config = dict(
    hidden_size=384,
    intermediate_size=1280,
    hidden_act='swiglu',
    norm='rmsnorm',
    positions='rope',
    bias='none',
    init_std_o=0.0,
    init_std_up=0.0269,
    init_std_down=0.0,
    optimizer='muon',
    learning_rate=0.0133,
    max_grad_norm=1.0,
    warmup_steps=200,
    decay_fraction=1.0,
)
MLP neurons of a small language model. Each row is named by its layer, matrix (gate and up: input weights) and neuron, and shows model dimensions 256-383. Each number is 128 + 32 x the weight over its row's rms, rounded and kept within 0 to 255. Numbers have three digits each. A neuron's up and down rows have the sign that makes its largest values positive.
A block is one neuron, or neurons of one layer that tend to fire together. After each block is what it responds to, as a language model described it from the Wikipedia text at the highest values.

L7.gate78:152171166086179115142116193082116118172208111134092092135110111137069094165112126150157144108100069139070160128123060091093163136150137159145140145095130140133051176098111138166043158105092118118159127158152117147113149163150132133116139138141091110168107131132134106152151126096131071146097083125133111123164147152107104136136143173181132148083104106128139056098143153144097130150167
L7.up78:106134121135152090069130131093121061163147145100093080133146093106102096111115122078067113163106135134079205143118086125104096130138127101215082131191137098137172156125093175173117189146081193105101147170144086117183164137080135159170118139097123138079167121068099078144123083097124211121165135177105160115149114058102136106108149098123163097088168089128100135103102171186144126156155
L7.gate79:138126101081114202131122126161158146113161089076062115125135133122097159134133164103177131193133103101129137209145058110151117111145145136092090203153107099183152135207109104127145099086110134204142053114196128158110119135105119162172140132080128138138130090137146156119133103149201144159128110090152153128109138164159185159182178111149154174106167021109177150141089117124132125135121
L7.up79:116186137133168084069053115102131134045082096165141128128095151128108098157072110090137147109107064148141099094136089087115125087143104111150067164096106122146160135154122107160081108107075144177116080186167143126105160105161122127143148107085161153130058085140094206155124089154171162156129073142151173082103068163177164151105129100132117170177130139047099105173159095114098079142123
L7.gate93:202102079126209151130123126132129134143127107150110193087090127083111141115099077178178129114148094122092099134141098115130109147084116111124103092127121102128169102188130065149160150103154158074128145160111127069169147126079131147148094129099177095103160089079144149124112121104142126171126158135108156157120098089097111135138096131115136124118143091143127172078145104139114093194169
L7.up93:047157128122152126086093138112167094138131104116154160162178152105165078123119158156134141096094102140126122046137131149108125149178120136171203159116120165169156141058135082094148132140150147087110206085196158148081173153131163153180119145146120133148134103118114115202134163063128098159140104115121166084141137120083146162103171076111134133112171117111141124037115100142115080132145
L7.gate164:148153117098185107162149135129128151105112120099146124129175095149084083138120087116170159164097159159119156088115113063187118118100070061085118145087111129120121142112059103136155141134102171118156147070149098146105132143189156157121153167145174105083130108073151095164144159168098104118119148136140161164125148127157188198106095140120123180073107085145096064113136107150160102108087
L7.up164:180093145143161187133146186171143141096124071095078130135148224115150073165168069146143092135121095122078124113141162126126159103145094142154096132132141143128108108107111138159184128104086114099143191175120152101149083118110135175160148120118133104097115148093137149105165170141098149135142112078091128124168163109165106090112177112100167090137135203133153086153113177208115127142137
L7.gate502:123124195080089102090150161153157167163121095097091093117177128054144129167062161071155183131135119139131134158166117092152179135162116148082133104174152139117167143207141124164060132067112133048113131111194135150139064089134159166160099148140104102140121171138125141102133162201167089074137116135125117158125096087148114111158105139132150070163171087110120110189110086167164058113099
L7.up502:096096105126156149106125140151127114127138166168122089157115160162155079137109102118172114156113138125197157131146152153117135110135123135136172144157138078091162141113085133064088112163136161165115180150121113071129152039196129146157122136106142169130105121085106199148151119155122102085094111091125165123124126091136086125145142127111074143153072141107137057123088141121105060135141
L7.gate804:116121127108121095160117123118147153148132135128141093116114147097132124179109126148151118148121148169132150069120141141105143128111082148124124109108129129145083121126150084107099107154099096145098126166178137144129101072249130190121103126184152135095080151171090121135186126049157119088152112144097107109093181118065074065143115103133147161088113170132110101105067164087131180169100
L7.up804:156071170100148074194140186110096074152101062114184114110144164029124111103192130151130110123108080181158157144097102098168235124053095157134127138187057142113096121088157101109108177053150174147146140080137130174161171145127118173129060159100094112159121114103102126164096102180137211093117147206176171127115101186096168127129110147129150102103130124120165113111110137101174135105112
L7.gate910:140118061148159151128165123134144146195108155106139138124180141160127150112156145116111146107143112142109183194143197123161089108105156144147118082099104115115128202158206141094075135111175161070112165159176140159175092071121218155113134127160157116144137148112122118122121113118137116104172105156106117147120169102152099120153085130093102177128127116105135184124126095084091150143111
L7.up910:108126111095178109131133157080114120139070142151104130144147108207169144148139201106134099133079170120139110120117133099147091109177099140131191125113103140162133163121170195185124181134124128168139149127097194072147143215117058134138103070112131155092080153121087125125190128185132157128150162139145107127142143143095116112192107098182095136126093136160098128163099142108141134100161
L7.gate1175:159142104074180109164123132124129140124117122170112132153139139096134168114086099154159161133168185134129144078109156141172123025156110101092121151165098163136080128185136110171118116139163147169170160096150107124144154111098167192150123156084096170105116104080157136139120157164142128117088118139138076127149172124144121185177118132078192107098103090193150133060085230076125089097028
L7.up1175:162164121154088122123044213121124126129173086086110150119209176108112095178120157108142125136076109175092142107138157078120124175084127124122109136143125141106138088109147105172075136167131104136087072101165125107147157175140178178130147157118123151158134137091061124118147123178147057129111085068136127180142125106090132085144194162116096179105158035154136129143126113099118123140089
Responds to: Kinship possessive lead-ins. Possessive pronouns and suffix pieces in biographies right before a family noun, such as her father, his maternal uncle, his eldest brother; weaker on word-ending suffixes like -al and -ous.

L3.gate10:097190170130122126143134110112131134107126118120183119133142123199129142146135099126138102146078116146113106117116098122147107182084141120130186127118145099167151107118149105139143101119034112125108184118095186097086106120194133109085137122125179148059114126073141112109175125067084167139164112143131139152127148104128186120093064148115101116130133132162093093119090127119161160119152
L3.up10:158155118071130150126144128127151074164170148086139172114141114147134105157150134101130108125147087083058045114101143112150084163116145144139171121115156127129105125153082148177167110171104178085101131103178157106079115131114163108141163090139127192095082089130177145129146116193162163130086137159134096137128095152105150101122171091132127108150200067169121068137097176159112128119093
L3.gate139:095138135108021065075104075150134126090103136131096161068129123192123100123164161156089146151118139174078144083132132099122118135138139112138205065099123120186084135136155119120185130104118125120157195101109152134115152168158110191192133135151162167095113109069138134095118128076152159112138124149130111114127124146114136058185141204157114156136160125118165111139081124132169125111081
L3.up139:107137115137067090152145077141144149146117139099129184090110123173142112139094171148110161163153138183070136076089130162137136122198143058130159091079134088152142126107098096120110128138168140145103156127142119093101143169090153173194165164123160141116096126070118074145161150087152165095168083182152121113162137116132101085163105145119166111109124117165157069130090153112169137113104
L3.gate145:155131103094157135097088132115098151093121078121123114154151154176133118145122172134126125148142209119174166078111123093167123113093086192126072110132140078152123160118095132114112096124120119142181204162159152141120096107130119129146129117108085126133116073140082085141091130090112129140170152106137128188163157155099144109121086112129060180118145119101106074164167159076124133112084
L3.up145:149122116132083146154148092149110154091120098075098097161090133117184121139185138106106149087148126134186178138144167124136170172126132170128120138112154143154083094163123118095093076133105081122168171133130192113117111118138075136080143144170109130142135169149190133118128105096168174053135136141146160102161104093114071150176175151092184121101154104138169130063140141108093150116166
L3.gate194:073102122152143116173165118123145071093162112122149169075159107115125120150150191126121121139105061142135176156127162082098137154145082130102110108137144113111140091157086157149161147103076178148114135058138146147090075110108124143124152156090054110177114127095194092089081157107090112107198149125101130143165117126077150146154110159117113112111113119147130114200094109099170224153139
L3.up194:132126101123126104164128129165088079152141117121128153133122077173138116073084172139111127043082092128159115167142135138097198156100175137097179108120127144156128126114125152190150116082072091095071115097058153098091153114134126139152111107117086097123123098133174146068081099160172092196091138111199085054127130152157131052173068091099111140108103127108071189151141113111152126155149
L3.gate484:129114138119121150107110082100120138139138052165135165127136133101117067109083147118156139129123116169086154107113094121123158103135120162116123112065117147162109130127097133162108107088152143085192118101098099104145213154139138107148109170175105122089068080113172104131121154082109122150069128141174127199132176176129163161158094076095095130157156181091102074105149087161109139000099
L3.up484:077154133164186186105169139155089076140122133126147105081071114147146131111155138100144148130122113175136127079153157091167080135164136144143141156085114116171163116130167129117133116172134078109128096112127141119126135108159168202096128170113093153114163130142070181126135153142124145141229107122079134118135151208095157129107144088167118140170137077072164162120062150109074120143172
L3.gate848:091153087093147125131141152155153185109158096174096178172121153139044130180153119082074121138129158124100159156165125146106104128119174088182193153077142112105107120160127105136168117112111170095104089064164082120180112143148065101144144069172109129173139096124179095169145169111139145170108146121091164180148211131095069109137093103176106129137154129094097138153031117125087114133095
L3.up848:130081188125143186167182105096030090074187156114082102126124111113104068141131094121035174158139118158094135102171181112115091108171091102107103127107100158158116141113155117179121174195138145128105137116111179111111092147157158136170136102074159139118141089114100092138131123131156133127075089112103143115095129080126094172145119117166087124126202161181103122139156101140191138132159
L3.gate975:121110159134103149132125167140164171096119128114139131117141099123117088120099102090110086156187179180134158120103132126154102099131123137164086153119192171162118132124180073129112191072102188157123202112132145126124094157121146083095153192134068132105100110104138153131135080146138128192128096115130075150108128148146195109113116149162144128161119086169162126085087133087143138158108
L3.up975:099095146101161105129108099153155098091139166116130115120108135088135104138160157138117134195136166164196105076163127097155182096161099156181090141117150142175105100112164102136128166142115125066102109180152100120150131118064105087157095157096127091137101148132118162124165107116072169171116150089074205128184153143137210126119062163159087113136160142116154108136116140117121109149195
L3.gate1222:140141109147141109102102114097131113154125153166110187121155093092162088154180033113169120174191082156159107054102135103111094174181153102076129134090151077118115130119154194120154087144174165091082149112132088138107121121131162104104176118138119141157132162077082072114126176066129186100156159124093169171122160131102196126117173122100074161100127143195212104103083146142091119144088
L3.up1222:122129104126131084109190078125136107168109185149142177204173122188159142091105106156165163129124083185131166122157178172079047166069186118055088099166120148122116137167176174104135142104124150116142090108114101130130104079141149112160126107149098146129108126107131076164161207109103111144113124127119190158127126102131183082075145097126069145135140178115138110083075106137089152176139
Responds to: Indefinite article after verb/preposition. The articles a and an, mostly after a verb or preposition in narrative prose, e.g. signed a four-year, on a two-year deal, took an; also the "an" or "a" starting words like anion, awakening.

L7.gate38:122161100113108112099150124141142169172173055122107119149109150127092074141146108114136079135118076201120143099195156105183104094163140117164161106074142196149157142081183152131074122151085164147089162171133098064059110135134136126146154120137104123120157145120092137114135138093083111153095103129133087139159161144103129128177088116127114128118140144133151144096054137063135175160136
L7.up38:161163113133153139135124106157148181115145164198090118080133140143085131115176074108117140177095170151107097131091129123181127162122092140109154119155064066110154106137151095128156039106125074126178131177091127153162172109103124181124136150089128114138127159137113132114117169147140161170106041119122132044216158124172091142119131198140131150132098120104162111108179144148127092139115
L7.gate173:122152149118142134123156134103110129173066134116118084167107123132142072178091114148157126122128155168145210123108117166213065141119060116151189143165167120147158155134201084087132065119136185084130144148066138122134145074173125166120133097092095055104097102100167100069156130090112067159154113097181152082125140130108134118119170122127139101126104128057081171085193157080134095161093
L7.up173:068127152113128127086163119119103122134073155152148123127150123158159132083150159132164140123092131115102139135088131166140136125148120180113176128112202120140122154109097143117146098095200131120148152170088162111134228147143140138158176163135159107098100174131139156127119139176115119163100125117134067162083095158144110146133094120108025107141103148138154110136142172109167181174125
L7.gate291:189111157124080148120124117124143177141137077163096167159135091089104169201160084162161129164148156100153090141178137118125111126145097098192128118097157088111162143146143143134136133245142125155112106161135136075098156160091110166096068125174145175121127155101143122132179113085140075198162163081159159073109103172080147124155108109061089079173195114107186150169099151117188132123089
L7.up291:112096117126096190167135165142095128144132095103093186146122128113160196144131134137137109099095143126097117210081175119140118076193134117143204155172148123122101095107134110203153133111139159137169124108136129141182118131147131118181086113206079095152120106118108172162148150154137111129144046074152119157110126084157167154108076133155082099173107105074157065085126133093126091193126
L7.gate294:114136156169083156120127113099105137147116156143151098079143165136157150153188125085157179079161164159106117100174089166145128108144143138122138157150100119172167082146099199183069133085116118089115128113149115089101165149199166120126137156155152040118109113162159145128169127176102141148138152097131119069140028086101096100089169064143125184166133078131121184130190105101083177129147
L7.up294:122138152145131117057150090145145195146139139093133101146162129138191137120107148126203175117125135124128145151119079134100172109141079159164117121172110139149136077173113153062116135066107096093118140084130142109137142127189177124136158161152150143139141077165150156059126132161126112176127110136116172133119115134122127105155161132152206126203149220158113123118154116091126151134138
L7.gate593:135159189196101071134136114136131082094117106130121162115183095146079128156123140106118179150159146126117097155124084124151118166127078103096132150112104069106138109128123148167113142162070183098117093109150117144146131114189149109105145166100139192101138143115091055086085135082109119110148145144110084170098118061178090132149120180167105103116091107067153147102074116060117127109104
L7.up593:117141091163148170098171139111087120098104129053080171095122134096104116112107083094162192153043162149029137056168107125091116144066144105080091173148131142155080132125081085167158066115132129147089142155176191133135122120195092145125149150127121088070069133104136151132092104080113137162146151109126179051171118166096126151120038100096108133098134137110190133148179144137166147060104
L7.gate876:129142174098135070097140147131137107085136132111117090154136161134154105091144152151191108049127145147119203141172110090134088135164084126200169119133199074145087126154098145153114117162099083096128158127140086184156058131132149144147161142111171066140075106151101151067206180087091087177149119093192132132127115131096148130137192138198123173152095111098166154147147134124156131111164
L7.up876:198135124105087140152128174078114167138133136082096109204196118107150174151141126137173171034133147107074127162080043113095125149149103106123068092084172089167176053167146123066130085095067115119096159119196133146130137132160151094187117158068124133125109140140091116077086136109112094156197141124186125112101099116156109147192106097129100131152134135104097148080117180097154117144104
L7.gate978:165135109147146077101141148107133134117130152145088141049152179145093079106169134123140185166114113158097118160168083126170119098152100134109132147064084120141110125084102113115091085106124096082188163182111151119148145073152109198177167143158099124098155116101062131101203143118182110119131072133161123146182096143115115153085208100149093112170112108094157126120148110109119139090139
L7.up978:168186121066176149160206109131108104099125082149162188065144146124145104121147141160179139106121105175101146056124108087157107199143139133119123151096164153118197055148155076149113140092062101145112154171124133072109098103118131135094173142096120103154131141065165153123157138154128192065105131123077142126168179101149158131189146116115120145130132192175175127097049103104150088159146
L7.gate1077:133177215153174127138199102104121085136125099121139130114134110113075168122142087155253127144108175126114141179170052105114109137156125182155145139170074080140147096100161121120113104102072153127182094124154135149107142129170128195125147142150129095158139161114144138136104084117110096136196167122132083133077100162144117109157187131096149088141096153142100115091112041055114114173106
L7.up1077:164153191107142176153204158074138135160178115098157139163125172094146143141111143150084116119113138134088153171102090129142071133114107118160094156194107139123164039101151192105158130119063153068176093088109139102164113120111089145157149110154169147141154157175133107087087126135118138159136117158148117108142145146099201127145163144140136120155181158187138127080106089126145139188126
Responds to: Article "an" and causal links. Mostly the article "an" (also "An" word-starts like Anthropology), plus "of" after died or outbreak, in narrative prose: "died of", "in an accident", "due to an agreement".

L3.gate179:126134141117124134093113114099121136124098173195124105174042083123170090176162113140159163150116142101128111152141119091142099078143132154131096079164156075162047130148117145087176122164098144136130086104156154109102113139195133159088093146161112135067106080082118115146034145106112158149130066126086084139121132174108154144148093158123148147105144126169167153084118142154073125150115
L3.up179:128169156167092161154135097138096205146135193088143080160155124129105143122118130190116112127160113097101062147140153101143093120117237143129123084135139156110138132124100167136091098078101114126178118100114154160122168164146130163169180132123134128064090100078086135115113167117162128154069134151039142171062114118111158129105128196159080133105068058147158098100135133039120113097139
L3.gate342:061152142120147134096113129136154140129066122174119090101131146078161149137141090145209108088122127143168145107118131102117104183138168111136142077176104055112141089060127162108152068183172092147131096108090114166135164154163135145072139178171065170129159111135149161144097104165135185085157150147087124138106172138153157110158113122104091132116130175128116144090165140058077093189095
L3.up342:113155145160083099235108176156179135112143189154134155146102037104114111138072151163143134104158103126154097070106100119153143105150170155124103136129103152114153174140115126131146137131097158134061145149130122142102155100125148108144110154109124152122140146183169152138116104130127128098095127149127137126125064124185166105143090122118109077081123150104094158090189109129065178165133
L3.gate475:117158168158132130142137143098145120226107147159156114055092041130137083080118097104149126113126089146133156158132105117128127160172160144138101144145073130124165126081123130107115080117105147102103147188123147123171140115146204181107104098095122169154169129111189158157102094152048151124129123092200135136180126144180149062137132143119154116137144089173183104178144130152133148134127
L3.up475:086170152117141124107108128165153152191094144139176144094150111110159103138145111099215139171099090115145156130123070124133181193146179168133168114160103123117176150109114123073148097099099158115142122184154177086132131155186137138091038148151082136200169111140142144132092067071069160145171147080135144101109130126126139098142132113088131126127123160148135122175149151101126174108145
L3.gate618:127160128180107108087168115128117092092135195065198176093115116163093139160066065098201108156218119137162135139100158180094140114173122162064094149141164154101112099132170146183096161107143172112159119132145152102130153136157057132153150088061144122052143073104112122123102135129140154134102159157086098174116128105169140107132101095078139133117114108157132108125157149135086144152160
L3.up618:115173117113092085091107118077138089053131157153182116156086132144163168120143092096122141144198130091126095118096130118171100100124125092099116148074126189101094128127148124103148079146085146129176098154146183135085151154152131090236171145085148124089176166119143157127053109071092175147115088120143080170121135143088169147175154093106049091134105161122158138037188098081077086145150
L3.gate767:144168110139096138140096150121143104131142083125129081073102161145136162150108144032085122141148125151098085068184133177114159163128169207121112058150108194106137185115126166141083076104112083143121079181058143152124120138126142113108075115118081128201106114119133154121054137151096111126142137156108103068116131114163164143149115107149128153133105080180157106095201167101136144190148
L3.up767:112114131077140107163128158135170130165064124172151111113093135134091142101103078128065104139082115172084139131120116138073142103176159115172123149138125157137116097143088120113143090175131072178059137106145140152155138147138136109076138138172104173144144101134144108140106110065132131140107158129168116116131076102137128167095139151173180173166093095110167141118171159143148141171053
L3.gate808:148173137121136105099172132105123116108136127097178135107114130105117117146120099056113096155152148152156117088132154122072061109073099141097128084166147137130135111108147128168040096155112106064105144129148087149095117111091141125138143091044097129164172127097110128092069120160162113109107157124095091082157154151139109078099152130107112151091151170107216098092207136127148038131111
L3.up808:124168155090128132125203139113119120152145104075114124159114134096089125172124100070093115104111169078129145080199140120129112103127123099096114161129150183129123091112109106135154116116156057111142097124141140169127107133095131094164150083145141159113111182161133101101044083221152103151099138174117118190144132166134157104131150157130165174094157170111154079133153163142138104106104
L3.gate1174:101088126069155169103105158174139073175109111129081100167123109119154147183089126140153099124135042169166133101138085101148098103117073147074073061100090130200156128072115111164100083118160121147146140141165140155115093127112151187134120092171093099172082150152151206092084080132143143118166086126078133122134127142127123125194102109108145121111141126136156108145160151119133116141121
L3.up1174:133127140137166128110162095193099053138165163158102138141135159123136153155129142083084098145102117111070126184126130091118121154126127119102121133071111098150108129116083105090068097154149113084130091140134162113130142075099126121085107173159096093116165098175076158160065198153120144136126169151141028113162134121193123100157132100117115100138079142106141116159159111143102197075139
L3.gate1195:139161077139107174076111131121106114141139129112179130155160084093124097121146162095134157189139101146165183118072127139135128168174159110144173107147132133120088102170142095164115124140109135153114133141142095094141086131152109104164148125119136156138140079143175124101060125118155115116109121171188075138129128085154151138127175121080138140153170125231135138103118199163161119143120
L3.up1195:153162086121126081081117122208149164158083127068139159129107143057059137138093184146147163199135130168178080127133166173110135156110141149165141091120187168153114140089125057166142118136103095134138089110135113106143096170190144122174123150160125137167161134106096185097195143124113170122082144159104085146123103124171110062067105126116131146129205125179131128173153196173155116109115
Responds to: Phrase-internal function words. Function words that are the second word of a phrase opener, e.g. the in "under the" or "following the", "University of", "not only", "so that", and "ts" of a sentence-initial "Its".

L2.gate51:115110139159113144140168164100082180125086037082161093092162137121128100121123081094137150194095145108135168094147174173196172103137124134097056146163124103143211111118165129103120169083120059167143146129142181151145101151090228143078136113110105086110122136193203121117092166123150106075121183131159159116103111150145099115107146107148125047134085127040138119128141146123120089111127
L2.up51:105127144178175134100121074119079187068158084107107158138177117127159102143120110093168177150133213100114155103119114122148123155117096140096153106115101176133174111102117096142114126112080114178105136071119137152135137136070138110127121156084113123155113068135148125126126184177143088140162079121160103115090133119162203127102115082174131110138075118091109072094108139106193121105148
Responds to: Prepositions opening complements. Prepositions and linkers that open a following noun or time phrase, mostly of, after, since, until, from, during, e.g. average of, won since, after the.

L7.gate485:128146145119175171074153094142100084153158111128150150149096121152144127152111102164155099174181141143118100083123097099177091128138106160158124111095092175130173129133154101148049126114133125078127186099164109100143145110093132124158111156108171159092171188097143132121082149123140181162171114077139116110126101152100158153130102120105099125068103188126094112163089172112162081143118
L7.up485:177086171132141164129129116126083121088091161116065100134116117188196169069149079116127155178124167163068090068154119169128072136123060178090128199096139199180110126143185130082179136147110121129106129107142073112125080150184119105106151062100133147091081159144106060181092120138092122148118094124124080138175139127121128107137105141112041090086150189166135166126108098145080100127117
L7.gate511:107108134125054147137168141134146175110071098157108106149086151162096164145116150078138105136148045103118100085110126146104099139153104134159101151166138112103133142096106137157109158109115180112173089106171100095133221082078164124119091124081146127114164079132127104087081106069077100093137134147164145163123110126098171063128151126163086157142106091135150069127163089176154126171139
L7.up511:109126113124021123169168109127094147119057136103155066123100128140091115123094117051089093128112053130121084099074126167099102121125172164104161141159122150120170129113131104194118180100128173099163076107123095118173174065048103129143096099117155124145114072161117096120098123087063082139093164141131136151116044134144131172138134078142112207100106083129187052138130104194131127109160
L7.gate529:154153130080127147121183083136100110158158125162090166086149114166154146145147130080087122111104088120120100159143087107129127148115116153077164173075077043090133163130161129106141134161085097147170100146120143122123175210156097137152179124104108115151144116086142165163130111139116128066119106067144115129089123112094140129111155147124089116131105087129147138113148126136124098164107
L7.up529:107136081151144159149137147201136113116095159103117107125112108145154150126138139109104122190143124124125145182093096154124132128143090088160117129107114133110153140121103101121168138140132128135168137155131131180121065179222087102137175137119124121166100063148099115180144140137118189150186174088127111148137112169127121116149066151111127178106113104095156136095153139154178104155142
L7.gate751:143140126126097079110084174118125160118036113130129041110086135192065192152110117104118128108121132089110173134113158086126047130112117165148120092079107151177106119132152138098104124141156149140130140159116125166105178131137089170143120170212098170078141131087094156132128111129178079163134159082100170083097130147167144096161160153146090126136138117180107086139134106107195105100175
L7.up751:190187095117096026178093156134131118168097097139152189097125172101131136181125155115146098187163160069082082161134141140105170110116101123154124142143135167091129146135180082141121083142100133172119132157147143130098117149107069176174100114137119119172134140165156088219102139158095157119116101202104153112158143143143146101156151133121122146106123139118119114121117139145064153147114
L7.gate846:134153088181111123109135103150153116137113130149137151111129090134133161105097093128104099083111123140127140128150097094124070115141165118116162128084132122110163077167146127160072144106164166093136143127120103051086101148158118067146117160122132104181087112102165110130074132154125103125109148106126159119130161148089103165097142166179103090173161074108186138191163112075136154118085
L7.up846:149132081139134151065144133067148186163106137116068106065110163105183163096106161154182125162123057107157106120127091142119192094116140157152126128167153164150152145123146082118092170098198145103172112130117093190134148079091157114137123109100132117121125133078135143137105054133156108166162110128168150145137060136161099176131122137127121126138166192057176088128146155098149162134061
L7.gate873:151167134227122096133104067101103118140119098090092118138113175138175184097120160104188180162109107132097117126176155142066150102155080075085136175170075155160137131182115144160114114122110130131126103151132103162075166161155090127091147169138118092159103121120115135143125198149179196170155105122115173165139143163129148094144095111127148166122179085158154159141161077149112125125130
L7.up873:123134128188104143134118138086119113088132062107075113117145167060175088122139104112174153091132182135140111129085128161089124122144142109065099091166142113143136137111142096153115187131118146153160122132123054092120117080139098089155139060128098151101129121103053129165111196102122114094141138115090121133155087102187150132158100107056122141143176128133139070182157108185160079099132
L7.gate1146:156134131115112102102123089090114089127141180067110090093143122166119199141169076097098114192113098121160194112126129161189144143119158177110088157124155163121114194131198115150137157094161127161138086192092107114133146160149126128090120138165179173142101099103111105112068068164089089130143121076109170132110106082145204112107155087133140065126147121155194152167120094105175086209153
L7.up1146:104157144135026157138109103148120158085099113069101136093111113088130151092163115115150103159121102079087114138142121153103154148159127127123113135119110134149079174132151099137131102187143190118110060090143121142107144128148124063083144122115105110101059107173073097125135104116156170174127128151073206144131136122152168151111121169164159076173171078101169116143183125181128111131068
L7.gate1201:124177103138092153147082078147176155148099160183124104103077160177114161134100152127161148208146119077143144163099086059194158066113124134120094088143082131126089176089099128144139089097129067097161128129107115145130119102123104081118108119124152114107125113116140113178103037170066103095164199101132154121110126118127110139180146132158134147131156143132137139072139172141214086137174
L7.up1201:149114063130083140158125080090146135183129124082189134176138185129148140176127104145129131212138091118134088096149122165122178121175152132119103096098106168137111168162156085113078114151136126076136095137126109114115120181108128099144104145128121120133068047145131134195131080155124124195201145126140163152100077129162190115180110133122139152153116112151143127153132100129132096135174
Responds to: The/the tokens. The and the tokens, strongest as the first piece of longer words (theory, thesis, Theeb, themed) or opening titles, plus ordinary articles.

L2.gate601:152130172147092100155152138160109145175114072118128135111146072047078110121139188143110098078127101090111138117109170062107106108110115142109086157137114106126105132155098096195050084139119175142130078135167120109144154180194127213115126144105158161180154124123155148167129149181122146102103149131145154083125103051129126131086124207131157144176099111128152110111133131134123092138195
L2.up601:158072117154158158137088140163145184122149141104160162146163151088042107113082133114128086127089168092144159108112114126166072098190148088135064117091174126130194150173128115067142166167156119058132107106177120110140138176172143115155119149114148200127138217164119145115130154139099086149103123136106162142175129141131132140122098118188165143076108087098194129167111089046152130171116
Responds to: Possessive "own" and determiners. Fires most on "own" after a possessive (his own songs, her own writings, Allan's own label), more weakly on his/her/their/'s in biographies (made his debut, during his tenure).